From a checkpoint of a small transformer trained on Wikipedia: capped logits.
MLP neurons of a small language model. Each row is named by its layer, matrix (up: input weights) and neuron, and shows model dimensions 0-95. Each number is 128 + 32 x the weight over its row's rms, rounded and kept within 0 to 255.
After each neuron's rows, "fires on" lists the tokens most often at its 100 highest values on Wikipedia text that the model never trained on.

L7.up1753 [164 191 168 187 162 173  85  73 147  99  90 155 189 117 132 137 115 141 159 116 176 122 102 129 114 152 125 176 139 134 104 101 118  81 133 131 156 123 126 126 156  83  70  92 137 105 123 125 157 150 138 130 156 104  92 119 114 147 154 136 145 109 167 141 142 121 133 128  97 111 185  88 190  98  88 188 116 122 111  86 162 121 143  87 106 175  96 103  63 107 142  66 114 140 116 136]
fires on: "| ", "(", "H", ": "

L7.up1879 [106 135 171 165 145 146 126 130 158 164 183 134 175 115 110 102 125 195 159 119 116 162 140 164 133 145 149 153 141 141 151 143 145 100 109 135 118 150 169 142 132  77  92 143 101 126  84 114 158 121 163  79 162  97 141 133 126 124 126 111 174 187 174  76 103 141 122 143 134  52 110 130 147 111  81 129 126  91 122  81 109 119 135 117  98 106 130 163 100 123 173  90  68 161 164 108]
fires on: "| ", "in "

L7.up2212 [101 150 112 121 115  81 105 159 120 164 105 170 113 133 103  95 105 169 213 119 134 132 141 169 118 128 176 168 145  99 107 112  74 119 115 111 108  92 127 134  89 113 124 146 138  87 103 142 130  74 148  81 138 140 136 113 166 111  78  55 142 148 111 125  91 157 137  85 153 165 122 122 147  45 141 181 131 165 165  94 103 105 124 109 153 136 139 146 123 108 168 162 144 151 162  90]
fires on: "– ", " ", "| ", "— "

L7.up957 [137 128 187  99 147 138 103 157 134 168 126 188 111 146 121 106 122 142 103 169 131  96 161  91 123 135 137 118 134 127 103 147 145 104 134 113 170 116 177 105 118 137 168 113 114 115 134 159 138 113 104 165 107  70 155  90 138 173 164 147  72 134 106 146 165 132  89 156 129 121  92 130 130  96 142  90 154 152 107 102  62 110  67 104 124 151 115 109  81 192  63 117 163 129 107  62]
fires on: "A", "E", "Bar", "C", "led ", "Se"

L7.up2269 [161 168  88 110 110 176 170  60 116 142 100 203 126  92 149  94  91 152 113 112 111 123 125 106 147 154 167  93  88 139 166 159  81 130 130 158 129 168 139  86 121 123 122 133 112  92 106 131  65 125 145 114 130 164  89  95  83 173 153 149 114 144 145 133 150 143  75 150 106  84 163 137 156 109 197 160  71  47 113 157 121 179 105 123 167  93 150  94  47 110 125 180 158 185  86 150]
fires on: "| ", "On ", "on ", "-", ", ", "USA "

L7.up1966 [ 98  88 103 157 120  77  99 118  90 136  96 116  94 114 115 137 115 133 142 206 116 140 154 150 103  60 132 140 165 112 173 124 151 121 156 187 139 162 142 144  58 147 138 102 130  72 137 101 140 136 110 106 134 176 169 132 181 156 118 161  81  91 140 188  55 114 114  72 115 133 113 192 130  98 132 140 118 126 156  60  91 199 151  72  98  99 149 110  95 149 146 141 134  88 210 136]
fires on: "| ", "200", "198", "201", "\n", "N "

L7.up1006 [144 113 115 127 142 128  86 116 112 115 166 145 160 114 113  79 188 126 119 168  71 125  86 137 154 105 168 155  93 153 118 184  93 182 117 120 130  99 169 106 126 126 156 132 142 142 155 111  80 101 104 147 154 116 156 103  64 146 171 114 155 150 112 145 134 144 181  90 114 178 164 108 112 161  83 115 109 146 138 101  52  73 110  71  89 150 176 130 132 117 118 119 187  97 154 170]
fires on: "| ", "(", "; ", "character "

L7.up943 [150  87 132 149 128 154 124 165 237 140 155 160 164 103 145  95  99 160 147  94 105 134 103 163 134  91 152 105 132  81 116 122 128 169  86 171 142  95 223 132 114 147 172  54  99 164 138 136 109 196  77 124 158 179 154 106 139 179  99 116 130 166 103 168 151 158 152  90 171 101 151 125 116 136 102 135 153 152 108 102  72 200 162  73 112 147  74 146 146 105  89 118 146 136  92  85]
fires on: "of ", "with ", "from ", "prevent ", "on "

L7.up1775 [109 119 125 127  98 148  90 155 133 176  68  80  99 123 112 127 128 153 124 100 117 152 166 131 126 114 140 152 142 120 120  96 154 165 137  92 113 103 114  98 102 130 134  93 127 148 111 135 185 117  80 121 116 139 137 126 166 128 194 174 177 150 113 133 102 113  82 168 189 131 137 164 146 147 139 129 164 120 204 151 130  93 127 140  98 144 175  73 145 161 109 124 153 165 208 105]
fires on: ":", "- ", ": ", "="

L7.up1229 [121 128  74 165 105 151  97 158 142 153 188 203 134 125 138  95 102 100  98 151 121 191 138 150  76  62 109 105 137 120  83 111 133  97  69 125 167 188 174 125 134  76 160 107 134  82 123 125 105 170 141 143  99  55 113  94 112 147 196 128 128 169 181  82 144 114 125 114 136 118  74  85 155 163 161 141 157 171 145 214 164 134 119 151  76  91 152 126 121 142 155 136  57 109 111 116]
fires on: ".", ":", "used "

L7.up1356 [115  83 141 167  63 126 122 105 104 165 130 143  92 135 143 106 123 168 148  68 161 142 114 131 146 126 115 188  54 200 172 150 107 164 100 142 148 124 195 162 154 121 183 140 114 134 125 188 115 138  66 138 136 202 151 101 187 111 106 139 180 104 101 134  62 128  85 101 169 145 134  46 136 173 165 120 142 132 161 101 159 135 149  85 141 131 119 114  91 129 138 109 122 166 152 122]
fires on: "-", "al", "ibn ", "Ali ", "Al "

L7.up279 [125 138 133  94 142 126  91 112 165 135 130 125 155 154  88 124 146 137 120 142 113 146  94  78 112 124  61 157 157 126  73 121 171 133 146 145 106  93 100 129  55 146  89  95 139 147  75  95 117 100 127 156 196 142 116 187 139  53 152 164 109 116 111 137 150 156 142 196 129 173 111 195 193 159 109 112 119 126  62 163 106 109 143 150 102 120 168 152 113 137  50  89  86 118 128 128]
fires on: "s ", ": ", "- ", "| "

L7.up2086 [ 46 152 121 202 164 193  91 103 160 132 121 117  49 114 175 144 147  94 160 101 126 124 150 136  93 155 211 164 121 127 128  86  92 108 105  98  89  93 106 145 150 129  71 100 126 108 116 163 151 151 106  53 176 178 139 123 146  85 121 111 171 156 112  75  71 144 142 115 149 125 144  82 160 147 154 109 149 137 115 145  78 133 174 166  87 107 148  74 112 118  96 100  80 199  89 174]
fires on: "the ", "| "

L7.up2680 [ 74 116 138 131 176  99 182 123 116 133  86 113 109 114 121 142  91 155 160 109 159  91 118 154 131 193 159 133  50 132 144 115 111 153 110 177 147 103 192 141 152 128 106 108 166 102 149 132  68 139 120 100 145 107 120 154 130 110 122  73 109 120  90 174 165  84 135  87 150 158 148 150 100 118 132 191 107 147 116 114 168 163 145 142 129 119 113 151 119 149  97 126  88 124 155 107]
fires on: "| ", "a ", "("

L7.up1244 [104  94 128 131 167 117 145  96 157 133 139  85 122 181 117 111 148  98 150 115 136  84 204 120 112 130 147 145 118 110  87 120 112 100 187 114 129 142 211 106 126 133  53  90 105  58 132 115 114 159 131  93 138 125 186 133 115 101  56 134  89 110 145 152 127 140 121 132 175 118 193 156  88 141 100 106 132 139 106  82 113  76 198 177 180  93  90 134  72 133 123 111 130 130 152  89]
fires on: "C", "c", "B", "W", "or "

L7.up419 [162 126  84 154 171 168 116 155  92 107 154  96 143  95  78 156  96 171 169 122 140 123 147  84 125 106 121 148 116 151 131 118 124  74 177 165 134 119 141  67 129 140 101 107 154 111 114  86 134  62 164  93 117 162 171 129 144 130  84 132  90 133  83 199 143 125 142 114 134 121 217 160 129 195 138 127 104 136 125 121 115 159 102 156 219 161 125 129 153 114  95 130 129 111 146 180]
fires on: "$", "===", "o", "No", "over ", "=="

L7.up602 [ 85 145 104 133  81 134 115  88 131 119 151 127 141 165 143  94 101  87 126 126 143 138 149 122 113 107 181 120 130 116  99 108 131  99 112 117 128 186 101  95 104  89 150  98 115  50 170  87 178 157 150 158 153 173 121 152 119  57 129 166 144 159 113 145 157 115 148  86 113 121 157 121 135 140  74 145 105 142 120 123 132 147 102  78 153 166 157 132 136 175 121 112  72 109 156 118]
fires on: ".", "200", "201", "199", "198", "197"

L7.up1981 [171 159 130 116  89 135 119 157 139 155  51 121 159 133 150 122 116 128 155  82 127 149 161 158  91  85 136 125  92 137 183  43  70 135 166 112  68 144 154 127 128 125 134 135  61 135 154 165 136 109 148 161 100 110 114 129  82  50 164 168 165 113 120 146  77 136 110 118  81   7 163 102 158 163  64  94 156 161 166 129 151 125  96  96 124 167 171 110 112 134  63 196 110 173 121 164]
fires on: ":", ".", "- ", "| ", ". ", ": "

L7.up827 [114 141 167 132 137 175 139 155 162 167 158 100 170 171 122 105 113 138 210 156 178  62 197 163 115 138 191 158 109 127  84 115 175 139 178  97 173 129 155 104 173 136 106  84 130 109 175 135 126 142 103 117  82 129 154 111  59 151 118 148 113 142 100  95 120 132 101 126 117 107 143 202 143 159 130 140 111 145 127 108  82  99  74 117 156 139  97  90  68  86 114 120 141  73 133 139]
fires on: "C", "on ", "Par"

L7.up2308 [126 152  91 136  79 101 180  84 137 120 132 137 150  76 135 136 106 133 122 148  84 167 188 128 109 145  98 144  98 110 198 104  89 155 152 109 178 142 145 110  99 154 108 130 135 158 139 120 109 137 161  85 160 160 122 102  86 169 205 113  90 171 130 124 142 134 152 112 106  86 138 121 130 153 105 175 154 115 119 108  48  99 144 152 117 185 137 116 113 126 138  97 125 157 153 146]
fires on: "| ", "- ", ", ", "USA ", "NED ", "("

L7.up750 [ 95  94 123 102 173 134 117 131  93 147 139 106  93 148 164 150 163 161 166 100 129 167 177 136 110 155  94 173 123 128 186 134 161 112 144  94 150 112 125 169 125  91  86 120 113 150 108 100 109  67 191 126 120 138 116 117 107 164 170 127 152 143 126 192 154 155  64  91 152 126 141 115 130 138  93 126 153 118 134 112 184 115  96 132 154  69 150 141 143 133  90  98 113  85 126 106]
fires on: "); ", "\n", "; ", "| ", "\n\n"

L7.up1041 [104  87 132 121 136 128 127 180 173 124 137 111 102 165 156 133 174 151 162 150 149  96 130 128 104  80 131  93 113 119 144 125  81 123 167 144 123  63 150  79 137  72 146 178 110 129 167 129  69  42 151 141 151  94 157 145 153 170 116 108 110 195 158 180 129 106 122 121 128  78 129 177 133  87 136 128 174 139 138  96 157  78 120  80 161 141 154  80 137 102 148 117 155 186 131 147]
fires on: "\n", "o", "on", "==", "== "

L7.up658 [139 150 129 138  69 122 152 167 149 180 144 144  70 174 173 109 103 180 107 150 123 124 118 171 179 174 138 110 122 150 155 170 154  75 113 155 151 156 180  88  87  89  82 142  77 101 165 133 130 147 106  53 140 116 162 135 113 173  91 169  86 125 140 165 198 145 128 183 113 159 133 141 109 134 165 160 159 103  31 148 106 144  80 114 139  96 185 180 123 129 141  97 149 115  84 148]
fires on: "| ", "$", "{", "_{", "_"

L7.up1820 [ 91 134  78 153 101 145 198 141 147  88 125 119  81 116 205 102 153  82 127 107  89 111 131  96  91 116 106 121 105 110 136 139 141 127 146 158 148  89 104 118 180 187 150 148 154 149 110  91 122 163 161 160  77 157  71  94 170  94 157 111 179 155  51 169  75 141 135 171 153  94  83 140 125 109  73 209 153 112 128 133  94  98 130 136 119 100 165 151 146  70 127  89 155  80 143 108]
fires on: "| ", "–", ": ", "("

L7.up666 [126 105 146 134 100 164 116 154 123 109 158 100  69 137 128 150 106 196 104 150 131 157  69 121 170 151 143 120  88 147 106 164  91 158 146  96 129 163  90 170  94 116 123 137  92 136 167 177 128 143 156  67 150 138 151  96 144  69 103 115 147 127  50  66 150 221 150 115 120 123 134 104  86  49 126 112  99 138  85  94 131 100 122 151 126 139  91 125  94  47  98  66 101 161 165 201]
fires on: "of ", "in ", ", ", "from ", "—; "

L7.up2381 [102 141 195 130 185  93 130  97 189 106 129 207 132 108 139  98 133  87 105 164 131 146 114 122 129 122 131 150  67 144 124  97 152 101 147  59 181 182 140 147 138 185  84 136 154  77 161 109 101 126 174  99  79  95 115  93 151 143 220 138 154 169 136 116 110 185 123 130 102 116  94  87 147 147 139 115 103 202 115 121 158 103 137 143 141 160 102 151 149 146 117  68  43 130 143 135]
fires on: ", ", ". ", "”, ", "(", "), ", "). "

L7.up365 [ 98 122 153 104 189 169 113  70  75 141 133 154 109 100 110  96 165 148  81 164 124 123 126 117 127 132 104 109 134 143  61 155 143 105 115  98 124 129 114 126 118 107  78 143 143 149 152 122  91  52  48 161 100 112 199 179 116  58 147 127 111 139 164 100 124 170 117 143 177 140 176 124 161 100 174 191 134 112 131 151 117  70 141 134  95 128 156 122  86  88 146 132 181 144 160 181]
fires on: "and ", ", ", "more ", "most ", "\""

L7.up710 [ 53 108 125  63 163 160 177 120 137 126 127 130 109 123 212 113 130 164 155 156 126 108 158  84 112 181 139  77  67 118 131  82 127 118 149 135 168 164 112 137 112 147  75 158 105 135  86 110 127 166 118 135 135  97 149 155 129 169 140  81 134  68 155 189 180 150 113 148  69 101 155 129 131 136 104 114 132 124  87 154 161 131  95 187 151 131 124 166 148  91  90 146  97  98 145 149]
fires on: "| ", "v", "by "

L7.up1038 [155 174  60 120 150 132 143  96 149 181  99 107 137 151  83 114  88 138 156 143 166 114 144  93 121 203  85 129  75  82  74 151 164 124 157  88 124 140 106  97 116 105 132 110 124 122 162 165 189 121  56 107 123 133 180 118 174 104 146 123 110 157 185 127 182 148 141 119 137 161 175 120 177  84 119  93 111 102  65 104  72  86 154  58 141 192 140 119 167 160  88 108 100 111 146 118]
fires on: "200", "In ", "- ", "in ", "201", "| "

L7.up1713 [ 84 129 165 184 145 168 132 114 147 150 159 156 101 115 198 144 122 108 156 115 133 140  84 132  86 147 102 149 141 105 150  93 167  73 126 113 109 146 102  93 120 137 161 125  95 162  85 115 122 156 112 120 156 188 112 171 114 150 106 170 162 170 139  90  81 125 114 162 149 132 101 122 157 152 190 119 175 155 125 147 132 105  82 124 144  92  97 159 146 140 124 131 144 134 146  83]
fires on: "| ", "the ", "to ", "UEFA ", "==", "of "

L7.up409 [129 124  72 165 116 160 148 112 158 178 152  69  78 121  98 114 147 148 113 180  93  68 155 125 137 184 129 193 135 146  95 134 163  78 119 142  78 117 103 105 164 126  70 156 105  60 140 180 146 157 138  54 111 132 138 154 115 139 110 129 151 119 170 178 200 134 103  95 144 161 101 126 179 150 126 166  57 107 113 120  83 123 100  60  81 133 107 114 148 135 144  91  62 142 171 127]
fires on: "In ", "On ", ": ", "| ", "until "

L7.up1474 [163 142 181 158  94 118 127 120 142 116 144 157 131 148 171 118 123  95  97 143 176 135 120 179 115 147  53 118 124 161  48  63 100 125 115 183 165 106 176 133 176  97 129 133 143 121 121 149 110  97 169 122 163  81 175 121 131 126 156 139 197 135 101 137 231 201  91  92 136 119 106 124 100 143 103 131 111 134 142 140 124 134 104 164  90 114 116  97 115 104 117 172  83 109 145  90]
fires on: ", ", "has ", "had ", "is ", "with ", "used "

L7.up89 [104 111 127 135 150 165  79  62 155 150 123 138 105 107 114 128 199  68 113  62 116 158  75  99 120 147 172 129 163 174 108 144  93 145 130 132  90 146 129 155 117 170 107  58  98 145 115 125 109  93 160 183 141 136 156 102 117 115 129 143 113 117  93  83  35 127 188  77 140 162 136 109 174 138 168 186 102 103 105 102  83 106 164 148 143 163 189 149 135 148 100 159 190 130 137 118]
fires on: "to ", "\"", "and ", ", ", "'", "(\""

L7.up110 [129 151 101 128 132 143  61 149 179 133 113 160 112 137 100 100 151 103 111 121 105 160  55  57 128 143 107 134 114 153  71 124 142  78 165 128 137 140 136 173  99 155 206 116  80 117 159 159  93 129 137 153 151 126 148 101 140 186 154  60 129 147 151 117 142 123 107 121 141 127 172 154 132 118 227 114 122 120  94 182 203 205 144 114 127 108 168 125 141 126 152 120 161 111 193 141]
fires on: "- ", "| ", "); ", ", ", "of "

L7.up1032 [111 137 192 113 104 125  52 124 157 117 122  94 114 138 104 143  98 143 138 116  87 155 111  76 114 112 131  90 125 168  93 159  90 120 122 129 120 123 143 111 131  98 156  61 127 152 115  55 122 119  91 148 122 104 167 130 157 158 171  92 108 215 104 137  77 135 133 133 120  97 132 101 162 165 166 189 115  71 134 128 161  89 119 152 121 121 123 136 134  55 140 157 142 153 159 161]
fires on: "the ", "and ", ", "

L7.up1524 [118 164 129  84 128 145 139  85 110 152 103 130 121 137 114 102 136 183 162 146  88  88 183  97 154 171 108 113 135 167 120 139 139  64 138  78 156 135 171 156  95  94 151 189  32  94 139 137 132 113 180 112 111 126 138 145 130 207 147 172 145 100 102 133 101 163 112 101 153 121 146  80 148 139 128 121 137  52 115 152 117 139 130  76 111 119 195 128 174 113 163 114 186  95 110 100]
fires on: "| ", "\"", "{", ": ", "-"

L7.up263 [ 40 148 169 123 131 158  97 175  96 149 132 195 112 121 124 161 152 141 147  70 121 133 157 122  92 129 145 140 129  96 125 150 133 111 161 118  94 141 182 122 148  83 164 114  70 124 107 181 154 159  75  82 118 151 155 156 143 174  75 169 211 148 134 141 130 116 152 144 176 107 136 130  80 138 132 125 139 142  97 100  79 115 162 131 172 144  86  84 157 100  96 144 119 137 147 156]
fires on: "to ", "of ", "for ", "with "

L7.up366 [105 190 172 144 109 146 118 135 127  80 193 121 137  69 169 108 116 140 170 112 116 157 162 159 114 107 126 141 100 132 107 157 101 114 186 199 157 133 150 125  36 113 164  97 137 101 115  85 109 126  91 112 154 118 116 196 127  94 177  74 181 165  78 146  85 146 143 136 135  83  86 124 138 121 115 130 114 100 155 163 144 120 140 116  89 132 132 122 139 119 122 132  88 153 142 107]
fires on: "| ", "(", "- ", ", ", "–", "\n"

L7.up2282 [117 103 139 105 204 130 133 131 125 145 156 157 140 166  93 107 146  70  89 163  90 102 137  75  83 176 149 130 107 131  84 110  92 100 146 106 141 131 122 164 191 157 127 161 116 139 123 180  75 138 160  83 143  86 116 105 173 127 151 153 149 111 124 150 115 214  38 106  98 151 146  84 143  86 121 152 124 138 128 135 126 131 152 106  96 153 158 180 136 119  69 144  65  96 131 112]
fires on: "| ", ", ", "(", "started "

L7.up1370 [120 120  54 119 109 101  80 178  97 184 136 144 120 155 167 150 119 140 124 114 191 131 100  79 150 158 157 106 109  88  87 113 123  74 165 127 167  83 168 149 147 121 159 157 112  97 151 191 162 144 121  94  99 123 120 181 125 104 128 130 157  94 129 128 181 196 117 147 127 126 149 134 124 114 164 157 136 159 106  86 172 118  62 144  96 150 154 172 147 124 102 136  72 155 159 134]
fires on: "| ", "; ", "at ", "was ", "finished ", "started "

L7.up1232 [239  94 142 104 131 116 157 110 187 140 164 121 100 138  83 166 116 140 101 151  78 129 148 110 147 145 108 153 144  70  42 131 126 141 137  89 150 168 123 130 133  27 164 114 129 114  98 160  98 169 124  78  85 161 131 118  69  97  98 155 143 158 134 155  54 160 137  85 148 138 128 148 133 109 108 104 125 160 120 100  99  90 124 149  88 130 122 168 151 164 160  76  79 120 172 178]
fires on: ", ", "(", ". ", "from ", "between ", "circa "

L7.up314 [145 136 103 161 113 104 162 112 103 150 126 148 126 156 152 163 128 147 198  61 157 144 160  94 111 102 110 115 140 121 134 171 149 131 197 104 132 127 112  87 154 122 145 105  97 116 151 137 111 183  81 137 152  79 152 111 173 146 162  79  74 137  93 165 124 132 127 145 177  89 138 193  96 166 127 134 205 134 156 161 138 105 193 191 173 145 188  97 116  80 131 164 177 164 125 158]
fires on: "to ", "for ", "of ", "To "

L7.up992 [102 160 140 124 120  93  95  93 141 102 165 133 157 119 137  77 152  95 118 154 110 109 124 115 152 154 147 111 129 108 112  92 181 101 176 105 196 102  75 178 116 161 166  88  52 117 119 192 176  93 137  91 133 135  98 102 178 114 110 159 133 135 136 126  95 162 126  83 124 145 156  67 170 183 191  98 170 114 102 107 155 124 139 126  92  77 183 132 155 121 137 121 100 120 113 140]
fires on: "| ", "as ", ", ", ". ", ") "

L7.up904 [152  82 156 120 149 113 222 139 121 143 103 132 172 148 137 130 148 150  95 141  86  98 116 147 115 121 157 186 211  53 138 136 132 134 134 133 179 152 115 136 161 142 156 125 160 123 132 125 149 108  95 151 148 153 143 200 143 164  73 109 136  78  52 168 169  97  87 152 119 124 134 142 133 174 161 147 108 150  93 135 141 190  66 149 148 132 186 115 179 103  67 166 102 121 160 163]
fires on: "\n\n", "== ", "===", "=== ", "=="

L7.up1756 [105 121 117 219  60  92 145 133  89 118 154 121  69  57 169 115 109 161  72 125 174 134 147  96 118 115  95 162 130 160 137 129 161 103 105 148 145 142 118  91 143 121 173  54 114 124 168 163  83 199 167 130 119 146 176  86  83 110 163 102  98 109  91 138 141 111  88  95 116 158 121 139 113 107 109 145 115 108 175 207 145 144 134 133  91 151  65  72  56 150  74 148 147 106  95 153]
fires on: ".", "| ", "for ", "+"

L7.up2355 [148 155 179  90 132 153 126  98  98 126 105 128 131  92 103 139 145 140 152  59  67 174 150  94 146 135 120 167 116 121 115 108 137 113 159 196 162 179 121 163  94 153 146 136  58  75 103 152  67  83 148  94 135 168 112 126 162 139 174 144 143 146 127 110 172 207 133 148 106 192 136 122 139 177 157 124 135  96  82 124 121 122 118  92 174 141 119 192 113 119 126 115 159 163 140 174]
fires on: "| ", ", ", "series "

L7.up611 [ 61 135 137 116 136 125 131 114 165 128  90 135 199 154  78 124 127 103  46 154 152 150 102 141  93 144 177  81 148 113 118 121 126 131 148 109 121 146 158 151 105 151 155 161  89 134 170  57 137 115 133 131 102 153 165  92 112 127 154  84 114 171  98 136 187  99 170 132 166  60 117 108 156 147 146  98 173  93  95 171 133 109 159 156  86  83 128 121 107 107 142  91 104 115 104 125]
fires on: "\n", "Party ", "Year ", "| ", ". ", "Total "

L7.up1997 [ 73 190 118 121  96  78 179 193 140 157  87 198 141 159 195 128 122 153 139  94 141 166 144 165 152 120 131 140 169 181  89  97 134 108 122  64 119 139 160 246 129  66 116 142  94 129  93  76 105 131 144 146 144 141 159  86 145 139 165 122  83 171  84 120 127 140 122 127 159 125 149 165 173 178 170 109 157 176 127 143 150 167 110 163 129  58 120 205 105 159 187 156 134 118 132 109]
fires on: "| ", "–", "Party ", "199", "201", "200"

L7.up2137 [104  84 148 103 127 105 120 145 142 101 127 112 133 122 138  63  90  88 103 141  81 164 150  63 123 112 150 112 131  95  71 168 142 187 137 130 139 175 166 110  85 188  85 128 129  62 149  75 120 134 112 117 158 134 165  75 130  86 134 127 123  68 117  56 132 108 107 134 159 122 142 139 125 175 128 125 143 127 117 165 101 179  86 101 125 116 139 165  79 147 139 100  86 171 146 103]
fires on: "P", "S", "B", "p", "V", "Sub"

L7.up2513 [114 151 168 105 150 127 120 137 132 160 143 149 141 182 140 113 106 104 143 113 108 142 166 172 110 133 173 175 161 171  60 227 131 154 120 123 136 136 139 123  93 169 163 116 128 154 129 134 160  99  92 114 136 148 139 141 123  73 128 156  64 139 128  84 127 116  34 120 114  78 187 179 110 152 117 112 122 116  69 139 117 177 106 200 113 107 138 127 101  84  96 119  95 118 115 108]
fires on: "C", "J", "V", "S", "F", "c"

L7.up1735 [  3 155 130 106  88 145  76 146  88 136 116 124  96 114 125 126 119 119  99 113 150 135 156 109 112 168 103 129 104 114 147 169 126 126 133  99 177 115 154 129 166 142  95 117 144  64 166  74 175 160 131 192 125 140 106 140 142  70 175  75 138 173 144 100 146 108 156 162 111 153 156 132 121  84 156 144 141 147 108 168 102 168 114 117 132 108 112 137 126 121 116 197 122 127 132 138]
fires on: "200", "201", "195", "196", "202"

L7.up1421 [ 99 167 128 122 133 145 118 122 142 135  90 180 136 172 150 151  52 153 107 100  73 174  76 155  87 136 117  92 124 189 103 139 140 120 127  80 147 139 193 148 157 121 178 137 113 123 204  94  95  95 100 105 181 228 112 164 168 185  90 130 112 122  69  96 186 122 115 105 166 121 134 104 174 154 132 147 133 175 145 110 153 149 122 183 105 155 147  90 102 189 117 163 117 141 109 171]
fires on: "-", "del ", "El ", "Al "

L7.up1510 [101 152  69 201 114 184 114 126 133  87 167  60 141 138 143 148 130  98  97 111  86  97 153 136  85 138 110 132 118 162 195 115 122 114 127 148 134 120 137 110 125 191 118 123 153  97 149 131  99 183 136 120 140 124 133  66 121 105 162 152 164 140 100 150 195  87 167 139 126 100 151 136 156 154 128 105  90 167 134 154  72 126 104  75 115 125 160 144  71 118 130  91 103  98 119 122]
fires on: "| ", "\n", "+", "$", ": "

L7.up773 [130 175 162  75 127  95 127  73 136 155  75 157 106 116 154 132 142 117  71 107 114 167 108  94 152 111 158 139  97 114 124 144  87  97 167 200 166 146 120 171 138 156 150  98  55 114 148 192 114  84 142  81 168 132 122 127 166 146 143 154 140 144 102 135 149 159 132 146 179 123 149  88 137 158 167 132 142 129 168 153 117 201 124 108 160  98 148 168 102 134 132 113 116 135 122 116]
fires on: "| ", "- ", "– ", "(", "as ", ", "

L7.up179 [ 97 136 118 117 165 142 151 120 217 164 157  61  84 133  94 151 136  61 146  79 147 141  65  63 122 152 156 160  83  88 110  95 129 146 141 120 113  93  83 153 129 142  54 142  87 193 129 114 147 129 148 148 171 129 114 141  99 156 125 186 110 115  52 163 120 115 152 153 101 164 127  90  86 167 101 125 122  63 135 144 107 138 106 178  55 137 115 162  99 134 177  93  94 185 155  83]
fires on: "| ", "-", "); ", "- ", ", ", ": "

L7.up1101 [194 146  88 170 194 101 132 106  91 110 175 114  89 139 161 104 127 160 165 124 108 196 127 103  75 146 162 133 193 128 112 120 125 113 183 123 152 150 170 118 155  42 121 121  95 140  67 228 112 164 109 166 153  80 156 105 131  64  80 102 127 151 117 137  60 178 152 149 153  94 113 133 125 137 122 164 217 161 121 108  47 113 182 134 102 139 133 115 169 124  96 133 133 166  75 138]
fires on: "to ", "on ", "in ", "from ", "for ", "– "

L7.up193 [ 55 129 100 144 137 119 102 126 117 124  94 168  95 148 129 120 120 117  95 121 161  61 161 200 139  48 135 164 128  89 109 125 123 115  86 122 112 204 144  90 168 112 139  87 103  99 146  87  89 115 161 142 132 143 140 136 127 133 198 171 123 129 114 162 118 137  96 162 111 136 155 167 166  82 106 105  89 108 140  61 108 162 171 129  45  72 141 144 100 111  94 170 136 124 118 140]
fires on: "a ", "202", "200", "201", "198", "197"

L7.up11 [ 93  98 124 146  77  85 126 122 189 170 234 130 158 124 136 124 116  85 161 193 139 129 104  82  86 189 118  84 105 110 129  96  96 111  94 137  99 184 162 132 129 159 147 179 176 137 146 146 126 175 147 125 111 137 105  94 129  73 204  63 197 179 179 146 249 118 151 156 173 167  90 185 136  58  92 130 110 162 125 155 113  94 152 112 124 110 104 195 171 142 149  97  94  90 153  87]
fires on: "| ", "9", ".", "Big "

L7.up101 [ 80 140 147 151 109 165 161 135 147 119 127 157 114  86 115 101  53 106 100 128 130 113 164  97 176 146 121 159  44 183 113 126 150 125  90 160 125 104  87 212  94 111 171  96 161 158  76 102 130 123  72  90 103 112 113 142 115 151 103  91 107 118 120 203 172 132  87 127 143  99  96 137 113 134 140 125 104 114  97 148 179  81 131  95  73 220 113 123 110 118 111  95 137  94 137 149]
fires on: "| ", ": "